Weights of a small GPT-style language model, trained from scratch on English Wikipedia.
Architecture: LayerNorm before each block, rotary positions, biases, attention and MLP in parallel.
Training: a variant of Adam for these matrices, 125M tokens, 3821 steps.
MLP neurons of a small language model. Each row is named by its layer, matrix (up: input weights) and neuron, and shows model dimensions 0-191. Each number is 128 + 24 x the weight over its row's rms, rounded and kept within 0 to 255. Numbers have three digits each.
After each neuron's rows, "fires on" lists the tokens most often at its 100 highest values on Wikipedia text that the model never trained on. A number after a token or word is its count.

L3.up154:117164137209148119142077115115109168138152135120116133170126139151139126164093110180145133159146100109144146091119121133128147151129138116096132147146111131114110160081095107101103150136175101145135081129093084152132126131163076106145081144156140110172151135135180118146128125103120108120123130178135089143136140164128162136121159151107110114124131088119115142104096129094102111103161086136143116111087169125133130177161093154145134135113141131134149151135103113130091135113110145092104096086099146139123171144157135154088111123122133122125139157139094131114112123131120107127
fires on: "re" 98

L3.up218:115102128173115127149159113104097153172122131102145148140126107135124094151060097142132167155106142108145130117163109129113132132146155111097083159085100126171114125115118165121127167151108105142124150114126137080111170112144111137153079123152122104149112150168149112125114134111142100131099104131123183128161152159123174097126160124115141122120120132130107151112160148111078167110135083137152160123099132139139167167076155165108126146065141104143129147136122140096116135091106136093143121083129105119112140142137109139110106149150152126080146166124114114112110151100136164113
fires on: " and" 84, ")" 8, " m" 5

L10.up144:138144155138138105084115126127132141089135107134094163130112103095134096133083093152103119152128114132113135113080121118142128118131131076150131169140108128152146123130113150131127130110158107127130139146094141148096126142111166087101157126142135132131096115099137108126146133115073091138114161142156141123163137166129120123134125127126146105157170127103158109128199192126096120147158122123147106126110113116134135157110132113097152136159129146159120126124121076172148175144108133119130086167123099111158131113120059145081140109137092122065146113120127146152084144130101192153
fires on: "y" 39, "ation" 17, "n" 14, "al" 11, "t" 6

L12.up447:181107118117127135108111139126134129130137121146152145185135086094079141160089140160111137134122124105114142161141145073174117119110127111119156140109102105149143119120088164124116147207131132119096068132117106121082151163115105152145145155136120138148169112143139090153080095103126140124095125125136165143131146108079089079139124138124081109093121113125120129094142106155149092112097097128126129170134150120130145141131157134126159179126163114145136137120111157163114145178108120137175135102121110126142101113168111167117151134115139129150132116144142138102157110127141166138
fires on: "mer" 35, "p" 29, "ate" 7

L5.up656:152124108149141146090136101102115134164152140119120140158110111150102083144104119133108153135142129125118134103122078099115147107129137130133092160107107109132090129109127147120122133183126129145157074131122086108077173149152127099116087141109102133111122143151152154127126158087119138171120134148115132178151143134105145132143192144149058116138121112123138134127167144130120151118157113103157178114127120146127156133087112137083129171156160174108141182148076177090114143123110095112169140154133132124136141137140130127124132102149148091139147164143145101120090161137111124098
fires on: "ct" 25, "." 17, "," 11, " n" 10, "N" 10, ":" 8

L10.up613:146142137151139129138097084138128082125134140110132178187116137130096119143115128153118123147145149108144131103140121163151112118158132162117063157122129139136104133117139176108139139152147107120148098155078133084127126135156138151147109105113139082133147116114166128134144137120067123115148165143102146193108103109162151096160115130143120099128127116095125159102147136119143108148156135137167138120087167130156136108115111096130154126141092134122136106097077126146102161123114099100103154177122096106148172103178117154111162076123127116117165098144140125121137115101148147083
fires on: "re" 24, "s" 13, "-" 13, "S" 12, "c" 10, " S" 10

L10.up256:148105129144156139118070115116129129096130124134112130141103144151140143135116108136125138133091114134117117136104113125114142133153110128126118159115100114152144158112129161161097149129148131103139139134141090128139114111118153107098141159157105115160130152126109110147177150122060142124145118090135127128138122118113104104102147125134124095112146146143150181101141127130115180169147116134101132092143116151155162131097201154129115156155118144187126138115112120142140140132101124113151063123118136086123145127130165130117129083157148115132152125079145118153021121094116197101
fires on: "i" 25, "s" 25, "ec" 13, "w" 8, "ing" 8, "e" 7

L8.up318:151090105179177096104092094108146144147155147124111120145136115111126089132121074138092109138131159098144141155145099131127125144111124125158118128128109073151145117116139132155105160128142135096159118161110167137119155141130120093076143149131181115157171123167140131137142113131147138102134078110131153110144122161067086122155131169098159178136129087148089156137129123140114112110122121095152154114113141141143168143095152091093126121107165148119176102163143118138106117138120152134129119104155125121136192128169116141119149124150128113112103159136103120163078143123113129119
fires on: " D" 28, "en" 16, "e" 10, "D" 8, " A" 5, "ar" 5

L12.up660:105125134162129143116111088134130135123131170134115103125106131108114145147134129130151131114168104149084122140109119090155123180130115104088129190090147079137123101140146141138101155158126071157120093126107104102124166190102105130137131134112122105119139159132141124155116104117124113080139099125123139142167166147132160101135159148088077170152150134105125150160137136115137141113124105123156125141057126134136106167098140114143167146134133168107091086125141137080124116130124126128160074151128158084135123166146112152093172137156153145121148117157093157126137119115111127111
fires on: "is" 40, "re" 20, "o" 10, "ra" 7, "y" 6

L4.up382:102114103155159121178169118092108194169107112108118158147131129120113149189100119129079178128131149124121140100130113133133130128158148114096134156087106085142104132127122152113146121157135080119131121120126108095095170141149125111143089135157089058114125126172131095128114152131137105128126114155110145144107118159110147160165126111130108128114132120118100134127148149101113124154143104126142138124103129141119161120114115162114153133110140136170120152130093173120104115080070150068124128104137133100091118125170139157113131114145147121091197146103138114134137143123130163141
fires on: "." 59, "," 20, " and" 8, ")" 7

L5.up262:125141127173125089154117142104136114125138126080125114148151120122129108177146089175128141137168101077141137062155139104123152181118145139116124183102122113170145120103086134130108138153130120088151133142142138142102161105166105074108110134119122095180153142110126133139143089118131110104106141139127155129131115147114177114115152142122143156072136137123100143110110124130102184115128142128152139115087142136145158139167152120149144106101133157147107143135098140106143165097127126120153095109124136098139132111128133165092143097152120150103186171094106120078122119093153132138
fires on: "==" 36, " " 35, " and" 8, "=" 6, "ly" 4, "e" 4

L6.up426:167093128124163119218108087142095168172115135081127148117134094104107116122116151122098148148087121124153117114157079101147127104115135129120119131131124097139124120114093144141122144137138106137163110112144103122077140120128136126128095158150134108138127162187150131152133119130120117129132115160122153126160118170125123099127123134129148110065138120140132127151129127061111126143127114118101194076122142145132188092113165154081120166138149130127114196153132144119114144106107106103153153093148140137111126104130134139125126094154131109093131135107161105122108120144114159162
fires on: " with" 25, "." 15, " the" 9, " from" 8, " on" 6, " in" 6

L5.up202:182136134165138137108060148094091131093129124150114114159109154135125110133150128148122111124145105108134119153135114114142137132160104132150124168165106147169098128126122142125132149143113053108154103135151120080165103130097134073118126102135139126105156127128141130126112120155127051095140073142106122156143134136099146112114147116124134126124149149124129166163150147099101148152118126120122141108134129111138161142098142111114125140123180164133158156170120190122120175145122133131154119120129110100094114131148150096103121119154150057110126171108132115101137128118116112195
fires on: "ir" 19, "y" 10, "ot" 7, "8" 5, " by" 5, "ar" 5

L12.up517:122152147129166133140105128105139136104174176109147146132162136071115127185083107118118125165138099139150117098123105135129138124139135104102114176115130138145140123161110167116084121135132138102162112155057139121129122133110146111093081161140125142128160140119126131118144117124129120103135148130122110110142162175140175104121143088129132117115168100159086119143140169129064122148090090126111112169087125184146108119130154143134150105139118124140118082138115092126130147118133121115143117082134172135120113178137147103101124120146111104151114164127128103125166137113184127083
fires on: "is" 49, "r" 8, "l" 8, "le" 7, "ing" 6, "us" 5

L4.up429:134121110169132146158132120103163178124156145106124171148147101150130127169123109136144141158137125086156163093131106121120141138127117125105101193107103114148109123101072136115146126167122136103132119144116111117125180157153078094104130145130097079136177142104140124123107122098130112107121102155127143137154142158091153130095138130119112127148132114104090162125133118121099147131125115124175148094116109156172163119145118155112139126124137143156122163132107140135124167084106135090130095094102121048105143126132145113113163105138121114114192166121138132088113133093131172151
fires on: "=" 84, "===" 12

L5.up564:124136125112141133139117132062129142139143126129104127169131109099131127133150102147123162132150088139125161125124114058163160122151102144137129143103139138085147118111083134122126117148162110129149153167119138162108129114137120097130087139097094099155137134144129128154154146103149115140101096112113115078172123189118115105131124157167108148103143157134112151114148120132148139156094109128133109134092151132123104131148102148128157159135138160135162109111107157067125117138127088080140121082166117101106171129148136153111197094144064129107111118101131155100104099102148160117
fires on: " " 22, "/" 14, " g" 10, "her" 9, "g" 8, ":" 6

L6.up665:139122115132137112099126100101125165154130122101116128124150123148108104215122098154123092124114142124121116136123143123128155112108114134130060194128124129127127139121121107137129199161124144133126129107139082111147141133164145133139096094106125139128142180140156117128113169142147126153104125147111134137150127145113168132127144109102105133101149108150122152127192121121122100094131112137114134126102158149137119158127133155081154142114150136104105169162085113080139131136109083152157115122109128121097128128136047147075142115131137127068137179107119097118126110113080154139
fires on: " on" 71, " and" 13, "ay" 8

L9.up183:128135152134139152136138106105121123146137138116168135119122076106124137109133151152119164185131150129108116127100087125123123158156133124165103155096095154150116115088096133138112100097148058139160122126114122112137134153146156104119123136147115148118137165133114134109087149133129087148127178153154143177162141168173062114146117119120096130130141164165113125149146140106106126116149082168119111062132133083132145133141117112117106136114114135125127157134090082131112128143116135139131113134130098129136144058128143192120128114160124128119096094069154102121106135131112169153
fires on: "ber" 55, "f" 11, "ic" 11, "n" 7, "t" 4

L4.up306:121080142168155107156098102081151150173123147100152120124147091116124140146140110156091128124135137128125163104125130132125138142152112147110112174114106124143118126119109135120132117186107094128173118101144133160088143115156097084085140149126107100145153144139121146134082126092165080155139116135135116152152159152091136082155137135139128152134133108123079193144146142132122144130141086124138162085091152100127162107162114157123146123126168100136124150121102144130126120061092159087144104127106138089119135105140119131097132093152133139111171174125131123105088129112142143118
fires on: "=" 50, " or" 34, " de" 11, "|" 5

L5.up428:131171095145147149083117155126106109136124109102103097173127065157109071105130143133145167106165091111074110051119149138132119114113131137129136128150145130108163143103128123112084098153152129120133125102127119114148165136169098106134093129097164125143156113116127125158125133132118126125110100120119145129142147171132171109146155158103124117103146158154119135153112126137104170121173108114141177134112117121159175161122140139116137153123127114166129129131107112094155164139123105109173145125165125086136102144150146134113110155134178095127171146097099099141130119126170085135
fires on: "if" 21, "ot" 19, "f" 14, " and" 13, "ac" 5, "he" 4

L12.up75:113178135145106138122129120071092122108151123129120134134073159172060098146114120152152143122159160158085106127115128122114135139183111109122140135110128105133135118134136152133129129152120117133096052127130138111151167171093143072127138127159134144128126143101169098136147149144100082109157124126090112125123152184129155119131144139116120136143142165136112112123180149137116127119125109144130112110115105124125152159099126138129164110118156156119105153120141105175116115148111135156158119107121070097125122117149149164076117120161136137099172146102118128118163056134111123125
fires on: "o" 26, "ir" 14, "y" 11, "on" 9, "ast" 8, "t" 8

L5.up512:142117137177152137181118135103095172131132127090136123140097135130142123177103096144126138122119117122136062143141104119115152100155134139094109169115152129142128133142095158145118152145127124116155105113104119097110175101144154121119118107147092117127120138117134154134141118101160135144128079136139130154104149134126185088133187108140134081105104123115112083135139133111068163108125101103131191110136128137130159105140155154135134156108143098109130161163130148131124108090112133114157125095151135069119125140192110115114106119162180132113155159107109159144117154127095163148
fires on: "t" 19, " and" 16, "M" 11, " a" 9, "W" 8, "." 6

L10.up583:130131123151111139120112167074135162136120101137105154141125171144123093135114067123116162132105098120166115107128092096126168125168115146138123184127155147136109069137121142133143138170127142099156152130122140085126095113118118107132156130093080121107134093133110078157143120128124084154140141161144111104134106131109125140106140119150077134098160107110097152118157159157101141113106118103136139152143136123159142123170120122136120195147141160145109166113068136124113145108096118086159153149102174082099118125155129124118176114145115122127159126116147129133135108088108126160
fires on: "ing" 26, "ent" 12, "ed" 12, "g" 7, "C" 5, "ay" 4

L5.up534:163095117141169129161109097082125158156119120068134122146114109102128101189100111112089166121096133118151127134125085119102118114147095133125117181118125137128099155120110135126121108138124144100192127136114125114133145125162130105121126124130080125106096166159135131123097150115143133128099125128145119122150121146123162144166151156150109112078129149132128148131134137127114125159173119136111166115159160109132206100109096168092114147124133109108195152136102189147099142147118134128142139127093153098147136133154137098103086132142136089129156146131148137089085109109103140144
fires on: " the" 41, "." 13, "," 13, " and" 7

L4.up512:122144092129157103134133138109086120138170105135138120141129137147104102185123127122110131166065097081159151089141097142128166123133165069145100169127124107154137090079159096125102138121143113113107080129136109085178148160166117167129139089109133100103138147105130103109108191136158102116095119142115117138146124124119144121112115139119120145139144166122133138128166118112104115131143135135137153117109154137148136120143132160113200134110171103150147179153107125050113126126135100097124129115139165105116154120110110148109139131137120146106115165157099114123137116118142107144
fires on: " and" 83

L9.up73:097115134141145147145071158127154128122140133114128136127131116117130116168118118163106113146122137163138101167138086116159109157148104097114106168152123117140056115124120159135097125122179126156162082142134105146152138120109126113084142111137164103106165163187125093111130159148102127094130080151111146141133154129132089086128131146120141114122136145134105141125190166087128131107114100134167149124085130124122074152098150141149136150091161149104175145151107127103105150141151141111120114118136129092097138149157101080103136156137106123133121093138123113099108148132128129186
fires on: "ir" 61, "al" 15, "il" 12, "her" 4, "ound" 4

L10.up101:130128103137124145129077158112141121127135140107103103170173134169126134170090086137103154140101122079190102120148136125102175147168160121136102157122128131154139117110139128114139139177137151138142112138103149125085120127162126150139110120096079114111161182128122129088117093104160108143106122146160125175118100086115110121126145137131115117113134138120144139126138139095084102120134146127128098148113114125195149155157133118106125132145107143144125161142094180146119156111125062110164106138133174089112133138120161118115114108126121104119146123082144136129105140068152122165
fires on: "ed" 38, "iv" 21, "ld" 17, "ay" 7, "ated" 5

L9.up475:140134115162218116122110111105118112107151128093082165176146114155147128147102135178117141156158104148106106098126106117124124144124109119103089138107158134129162115116107121113116066128157127109138142140096139141104139106138153108098120161159066130168128157154120125141144117107106109153182096136121137115168171154144142100139133137106112091100108093173157144111117129128096118129111111134123120117134151111160140141079164124153136123128159148157141138121128114148150164084119126100128155124121175154087138138125110145145115100155148131135152143120127113123090111118114198082
fires on: "s" 36, "ich" 34, "t" 7, "ing" 7, "re" 6

L12.up114:132171139143124144107130126077135125141117117116120095132116124144128171159127112164141141131169152081108147131105109110136115146164136102078099171089102133129108136133148085136128148112107098139124153116106115153150176151186148163093122120115088110088177149113190123110149132113103125152126105152140172157137137156142124154128131169113119139118138124119137123132115145125143117107148139134159112088131153130175112090107146111122113114121118166117116095136091182144097138108094113084146116125153100139050137133127093130106109143152156109083132134077129135172138122146125097105
fires on: "t" 42, "an" 9, "ab" 7, "us" 7, "a" 7, "v" 6

L12.up226:116132120121119120124098099060162122083180123083161129137142124143090125122088125135128128182140146131172174167160167116093164128126162111110141126128120119146112074101124130147124131117096139148143097121124147121140143145116094156107135130104091062175158100161164114123116128164109127143148132135125125115124116136115183108193133170105104107125171098102166127149138114120124155117130150112150150082133163124130143111103118171108105152152117143131137124100160158130083126137133119127121127145121119111101103141106103141130110173159139103134130135110102123165119125083079129121
fires on: "t" 41, "st" 30, "us" 7, "c" 5, "e" 5

L9.up681:129131102117137156114106122090114131144133123130115117147116127101163114126138137134114170127098141158089144117140075108124115206133105090105105124110152071106126111124130128134131101125153102159140137167110102107122149129070158133098082147142115092127118201167110085124166119109149107142144121126111149134154155160141082099137159110120144124105133123162094125146155171138106135126095125110161096113096136152162113112116123100155143102173138116120154122161166113168099107157127144126169084146121141139123099074138141133126126126142130149100135101138136127129130163135152135195
fires on: "al" 19, "ver" 16, "ic" 15, "her" 12, "ation" 11, "ment" 9

L9.up415:141146118110150094139156138092100110125166141125114169156166110115155117131120127151122108113161125138160107098074140084127163118099115121149101128093116077153104130103094121132164127128148122171126098099118128105127120124119143109092134118171139082170125172152147109163091155127111123160112116110135109158136108135132125134167106115133120115108142075151151128085147109115130095128154142093101125142138144126099084109087131159139159197102103156130140172128130144136133109116145140138117105123139115119131181118146142165160138094136132049131133168137108139113089113155140145161
fires on: "\n" 23, " (" 14, " wh" 11, "–" 10, "th" 8, " th" 7

L9.up691:151099137133135125127069137126141116137151117117139113144138132101134140190152120163107111140162112076151116138155129082149172167132094146142128165122096126146122141126136125127143139134140116105160149125112113165115122134160116142127114106104116076155132121102179114098138123109147115096085092162153111159117136120104124098116080156121112172109142116105135138106093124096113132104139139122144124105153136161186168125125147128095138162142116116123162108148122150131124212104136086115134133111164103094080127089177113114113130127093119139128143113132128131091071139142179126158
fires on: "ed" 53, "d" 22, "ld" 15, "-" 4

L12.up679:117110139158100093158121142084138142123116124140153138133122076144099082144123112152153092133140137114129126127153111100161123140130148147172113127133126110168125181102118135127114179132129161152140081168115133114118112145150075062117097142155144112108133183146127128103131158134110111172121089157131132135131144111136134120100132090134111122142161112108114121133147114138139146083182088173134141144119111127151103131096123111172132130109153127171176110143056167078125155134148098176148069115143104103125136111116099120120152146150141101129122148134134128127111142109098108125
fires on: " se" 14, "i" 13, "id" 12, "ing" 12, "it" 10, "il" 9

L5.up608:116093175137126149134096096164105111124116124143142132105133150133158127074111133132089144107143135154137132143147109133147124115154099088100105153145090133136146112125118162133118163124139158124128130123093113115109145140092169161159125128132149126146126167091125128139143113130086125101069151167118130118140152141126198150119172138112108130102153190119143103086103097102089140112163141113164158084096134106113118148116138170122093123100165160108120148133127136125109137111135129097141108090139125139088162124162099149098090085160114108113148135146092119106083132170151162101
fires on: "om" 42, "e" 18, "on" 7, "up" 5

L12.up70:134165133113153096145119111068147150139146097135121133135116112152155127107155110176160154127160111107146169155150102147127095142127164113111114136106103149162088095129113102104115133102148122102127158106109121147130177124123105125099125114097106172144155116165149114122129150131103151142113076150143124114139097199157142132183118192101130155085139097132146128151113141129106110142131099139133150064144160139100107129128152147143129122156151128123119110135153156141095146135135136125093137113141127107098135127133088136088116133176138087112097131127086060171124143123141155119
fires on: "c" 34, "if" 21, "f" 13, "ir" 7, "us" 5, "an" 4

L12.up704:113093114134118131133145106115143120115137115114109126125126136125084064149103104209130145123176130146135128116123138135175122124157102108116136144123162139125118134144159143102132093132168111102157095156123125148115140177111127126119156164145116110130116147111155117183137114087086101132139125123115140105116185132096188118099189147125054129117123141113130110143153157111108132166166123092170138105130135119098141141089104124147158117135142186136120140121153123101123101115118148113121073108111154100147086117122168158125103133128130118117173152127105083148138124132148133108
fires on: "re" 29, "e" 15, "er" 12, "o" 9, "ot" 8, "y" 8

L12.up468:113153125144131140116150161105105141150129124117138113171134132132165127147081143130151130147144111095147115121107115120162133123164180120110092126094108080135137081163129132092037119154126087082141111162076144145116111164171133158109123123149132132099127124125124149105128139149168127144127151164120123140129140191168149118151141137103081143165129108121078134127116151119082120121136108119101157119063131126125136132132121149144145141089088115127131120098141169115099131120142142110114127132118168115124154141138127089119077133163119131116164157159090107096155162110144144122
fires on: "v" 33, "r" 21, "l" 13, "ro" 9, "f" 5, "ir" 5

L5.up641:106122137156166106116123123123123137121145140091103092163132089127114109178095137148145124148155149126123130122110118107138141149087113130128063165116118131092089127094111126138121165162138101128140095120143082147101163130184158105129125122171122089143127172138157127123128079131174149109109107150127110123172123167139158104117113163128130128133155083097082152111172136128105160117147104102103149108109170128128170129157134127104157149141163120164131182131104141116118145135089152113164142109102117109144092117162101135137118114180134123116174102093140147116151133101108116146
fires on: " and" 21, "F" 15, " O" 6, " to" 5, "O" 5

L5.up689:134083152129175176162177093128137101161142139104133166168117096120164134079152124136145124109157135120131138133113117123133125095122150104081107103106115112076144115116103144127125126123138092128105134141134109128110147141137129137145125146129117126129149144139148118157140145097124153122087145132136119137146153143107148142123175155094133139108097136132156092136123155108085150119154097132153099132153115129136118141093146130117142162149146141141161149132130138147169159083114086107121090156097116119109115069214115139103136098115132070104148133065123128132085143174155167095
fires on: " of" 23, "on" 11, " the" 10, "e" 9, "n" 7

L5.up148:150123098147153158098109125127086152119109149122141173158130078098071104157135091125145159146110106103130137126103112093106131132114141125075126175138110121093132124131128145136115148118142138109151094110138138083137107173139129115091141128159129112141126154148160133140097146111089137106141064163111135107163124190094127137145154139138117141137149114118106173140155124102102169109100132119111174100109114143153168121073141148109117148136176135124146161152096147158104065118109146111177122079116098116100142104158130116123128103165127104124137158117137096124122119118126127105
fires on: "ec" 31, " In" 30, ":" 17, " D" 10, " he" 6

L4.up101:132124081151145140139157133100115152134123146119131191140132114151105139174134113164125137155139136092149145125146100128160178135151106150128103171115092137161084112102104181119132128144106132117121075114135097097132170140133124135116103128145153079137156159164152112137131151112173124085101120164128132154139112135079147136129143107086091142148099154150107136118198110110097132096130113154151143133123138155154154113110144149113125134083135159110160151151091135082101154124085144117114118084143133057119142115141119138100152134138137128107151153122112134096126173110134138134
fires on: "===" 67, " wh" 31

L3.up198:108130136157185107131110101149123106135141113131124128191120124116165091150088144154125138162151135103170117107128142123146138113124153143072095128090111128141109114101147149121152144132124090149147124101095102120106143144132091142148088132113177158148132126120195132161130140100079119108147121153139125167134127133115157129130187098090145137142124092107164099115123121131095127153155072179159140130137168166137149150119099121115132145114088108121114127136086128122124147118089128121110117141105126082126162145136099152119099092140165086111172171091108149143125122149140134111
fires on: "re" 92, "R" 7

L10.up87:126109108148132127097092135129123113130100112108079124128120132155128086163145076137116085109133149099171135113135107156141172168168165148113145121144128140149143135133126114171095130139142177110101070170117138098099124191121124126110118144114130125112136167139149154145142141136122123129132093192123116107161128101101137138137164129143099083143135117137118115159112151094111191091183126128125153140060135124109145144081126113119153102096113100131145127122107163127123130130124097140120149090103132127120109118155101085078140141169100130122117159105117118141102115141118106167
fires on: "i" 24, "est" 23, "it" 14, "ad" 7, "a" 5, "os" 5

L9.up69:148129142160128138113094159187116116196127138132107126125123169113163138146130147119094146130128064131102095126137133083119138144142158128111104118107132137156130119100100138117122133117166110126112118135122109115112097148142133116148155121107146127181122111125133153109093103119105114144136128121141137134161157176133131144119119106097127145121135121163154176137134123102112081137156114151106112129131108143107153097120122119057163203144143140133121153150093096106146122150116083100169107123122179127142081083113125128099132084125153091064161121115148078123134137108133159148
fires on: "ig" 20, "n" 15, " f" 13, "igh" 11, "ot" 11, "il" 7

L5.up402:109163102137139105152106126108133125169133112107146109144168110119116103172162128142160184127139097126109112117133120103121182138183111136141119154087135119109115134131110130145096111180133125092142142146130148144127165156150123117149099123098079129165145134170142127169149142124122103115134066127127118157166107159136192135140115134131107120060137090106099145138163128117161176160088133124169122104127139133117126111128099126145172139102117125122119188130119149107107145147118153085179101090134144092074111114122130143107127151121111115125125134108129139117093168138139124112
fires on: " " 89, "ac" 6

L8.up696:138107138202143166112110107103092140099104146077109135131112104119138161185130136133139161103165095127132127099113127137151130116157158138121099196122143117134111123121134129125108156138159128128164119126129117135134135154123156102064149147110105127135149143155122128124137131124100114084104149121140127179143144140091125103145126158116119149138139133146149132167154132126133145130133140122133105153110091156135167145076138097151109102137120205151130125162065131119111132101146115118105119127130106090133165110104078154084151135138170074076112155118120115133100149129099163124
fires on: "y" 39, "n" 18, "." 10, " to" 9, " n" 8, " N" 4

L8.up3:143104135188170116163084137120158168141125169072140110126109126143121136123147147170124156130137135126166099133133113148104173138179122134091113180122131073105091083147108165129152126117090150134161097135090110095126170145117111141132115111107109081132126128127117118119143119113112134156107129178112168172114102099096138121112118117119121098121119148118134133138128138082101193099131110121104166115108137121129117121106128171101153166074111121093153176175146122116108132125114122126141137145131087136107163153126110118128108104121121106112151158108128103141096113098126123100
fires on: "iv" 28, "et" 12, "ell" 10, "ed" 10, "ine" 7, "s" 5

L5.up629:153125145162159163108155125105116134104158137101115106177144079150099080150160132164139144133128106094096102092138114127150126131130143140118115128154138122113126098102095107140091135129173110112152112125100119121144119124120138093103085156072166092115130141115110133131155160108067116156117143133111117172149116181121111127152130114151120109142108146133136125118159139120094133133164099130161144097106134116125121149131155185143150115148137125141095168147123108128126174116120081117210141121146135072145154130153125126130116135172154081119140114064146108107114114119145148124
fires on: " F" 38, " of" 23, "if" 16, "ot" 13, "ame" 4

L5.up740:106103100155133111127088108107129165126148159119128150126143085125106091101086098159125136186119147100151172111124099138142139136111150155122117142155113092127124085078094113132122160102125127084130117163098132117138154143125111107091132132126106113137162154155134110096135169109059092092106104157123143136155117136089146143130145131129125137142142171156115187144144116134106174110142118143161142119097138121151162123134128125132126147097172142133151152142113122135117135132115134120170093043126111069086148121135141126108145124130094141132148182128133092123121142104149161139
fires on: "en" 62, " an" 16, " the" 7, "=" 7, " his" 4

L12.up203:107087149126149105122149145122135143129139096092143098150126106135129130129088136124088162132128125165151114167126098127123160138122202094122102143095116123109115103145109142144142149106137141152133091126129119104101156101115095100115126097099123104103162153179119170127071098084116102127125126187115197167144107100089120141127107152121139133145129154113145105093154143101138160131114159156145096140110125133118138120076155180077115117102141124134117173177151158153138176107120129109149118139162084123100134105124124137151103155129157125131128138128152105110126120149112106103
fires on: "ated" 19, "ent" 14, "a" 13, "im" 7, "ed" 6, "s" 5

L6.up158:145097135148128131120093125106141135116129147099139164157112114133122122172154133149140139145135167079124149112107089105102122123130176118159124119143112159128156116113112112131106149148136144110149125148122153106128143147158140100079114142109113123150160183119150093107103119119156119085155101103133161120144131173104120097122179184127193172114141106152094126121121130151086182099131083137097137142109129138158136180079129122158122112124148140148159167138100175149100096142135117117138146083127115087113141166145141147075132140121099102123157140107135129107102137129092130097
fires on: "r" 20, " D" 11, "m" 8, " st" 7, "D" 7, "ec" 7

L3.up599:132111102127155138155130148122082143138131129133117145135125133148134114129108136138139131172109113070154145075140070094113154111155156126111115178086125108163126124096116176130101146164135151125124117113103094100114154124130131124122133122136153090140154153138150136154095145123131090151099120150119160140145131160117130122167131154123075133183148111156108143092202142104111115120128090131119150106116136142131166111080155180119134166058126124152116180167107150076146117122119169143124109121157123122135144111136137143142137080123089106094135130116125111109110113130095141143
fires on: " wh" 92, "\n" 4

L4.up109:134114148134162156179118114099087111121141148078142113149153119115123148156121145107111112148119142124114113143103095099133147143164115136122117171122102134129129146111131124141067126179095102137194123108147115116113107122098153112133114136151159091125123186148188120115130140116143114094139150133111148119163103112144120122169127152117134107096154104152110140137119129156117130120154105123121156106155152153133170144086149172094112142141124139132137129165091185078145147110119130077115153145097118091132124144145165147108137111140169060114143166105136113080120129130102111086
fires on: " the" 37, "'s" 29, " and" 12, " his" 10, "her" 6

L9.up121:158127114117138140151094150136141167125157096136131112133115120128129060145125106126116141112118108117155046119100110090123131145110155106112151186102144156153136137119097122102128121134132102136120121115145127116068174109122148092125106157112114085108121145157157169167069111091127101127121117129109161118125126174111202172162106155113130127135107106157117138147111120137156142127149112087102175143126150143113138158123140142129146152093135110148108131155117161093163114104141099135153096120152156115117094116142094154101116137155159098105133177115122132122125127129174148133
fires on: "p" 26, "ap" 21, "b" 9, "th" 8, "am" 8, "m" 6

L4.up426:120107103140147129138170121073151148115128112155128123139156125162155116165109110130123203127104139128120105113138113097128166134143153088104084118099134173091156160134116104101153133148118140138104158101108099118118129097148117109144087184143127111125130120162135129149103095079126120127145140135149138118136141142052204152129100155115108127107130097157124145126127114084126082153128085128140108134121128099131140132156102150154170124098188128121101114096165141108147134141134130126129098098142152114088089141136137159129112097133126127097095133130116082127134153160147158114
fires on: "ap" 12, ")" 12, "p" 12, "ab" 11, "ch" 11, "th" 6

L12.up515:098122128127141122128086129112093175133138118087151122139124104093085135161122127105155173172080096145139137170141119115140191139153115119118114158100156144141136114118124186116125133138162144110097063133121081112124156156108085108131156137180148148114166145173142136137103098092103147114120113132137150163133129148093128111099157128134112136134131141124107137137163137141108117102124111158081133166120154151107117107175112170124117142152134131147122153127138106154109102150087109090149099130122124063148121109159148118091130139139119080123124147130138080122168103120118119114
fires on: "il" 27, "ce" 16, " Un" 14, " to" 11, "p" 8, "ch" 5

L3.up246:092129124153140146138087097097099146130144126124140117138179100118093136131078083124148162148143089138130130120133121102109155145093137129144107154125130124088115108107131118139126097157155147093137116183147108102162158117158103116115140122143117141121157174179149099118144143117078127115101105158106098138151157179113180122099154165117098116139154121163115151128138149106088099081159091167166127115071148134148161129116112124101194143124160121127149133140083140136106100131120106146153130107124143136097112113167129124112124112138137129107143163098135098114102138085104134145
fires on: " and" 37, "her" 20, "\n" 16, " to" 6, " for" 5, "n" 4

L4.up269:108124138152119145109139106096139108106146088145129131151156137124123120173119108156122097124147161107099129122089149135113133144153125124133116088148117133121103121116148135133123152140143125110146117169107139151121112173158104139124132084127138116146114132108112121135137120097165119133103122157138122130138139115153163168103132126095125170171138083085123097152153138184111202087202121159193136092106130145146140168140132124102173109145132103125123111100124106175122178095095122169182086113124155135111099102132158144112129106105135120118152091120152136115117182111135123113
fires on: "ary" 48, "al" 8, "ear" 8, "all" 7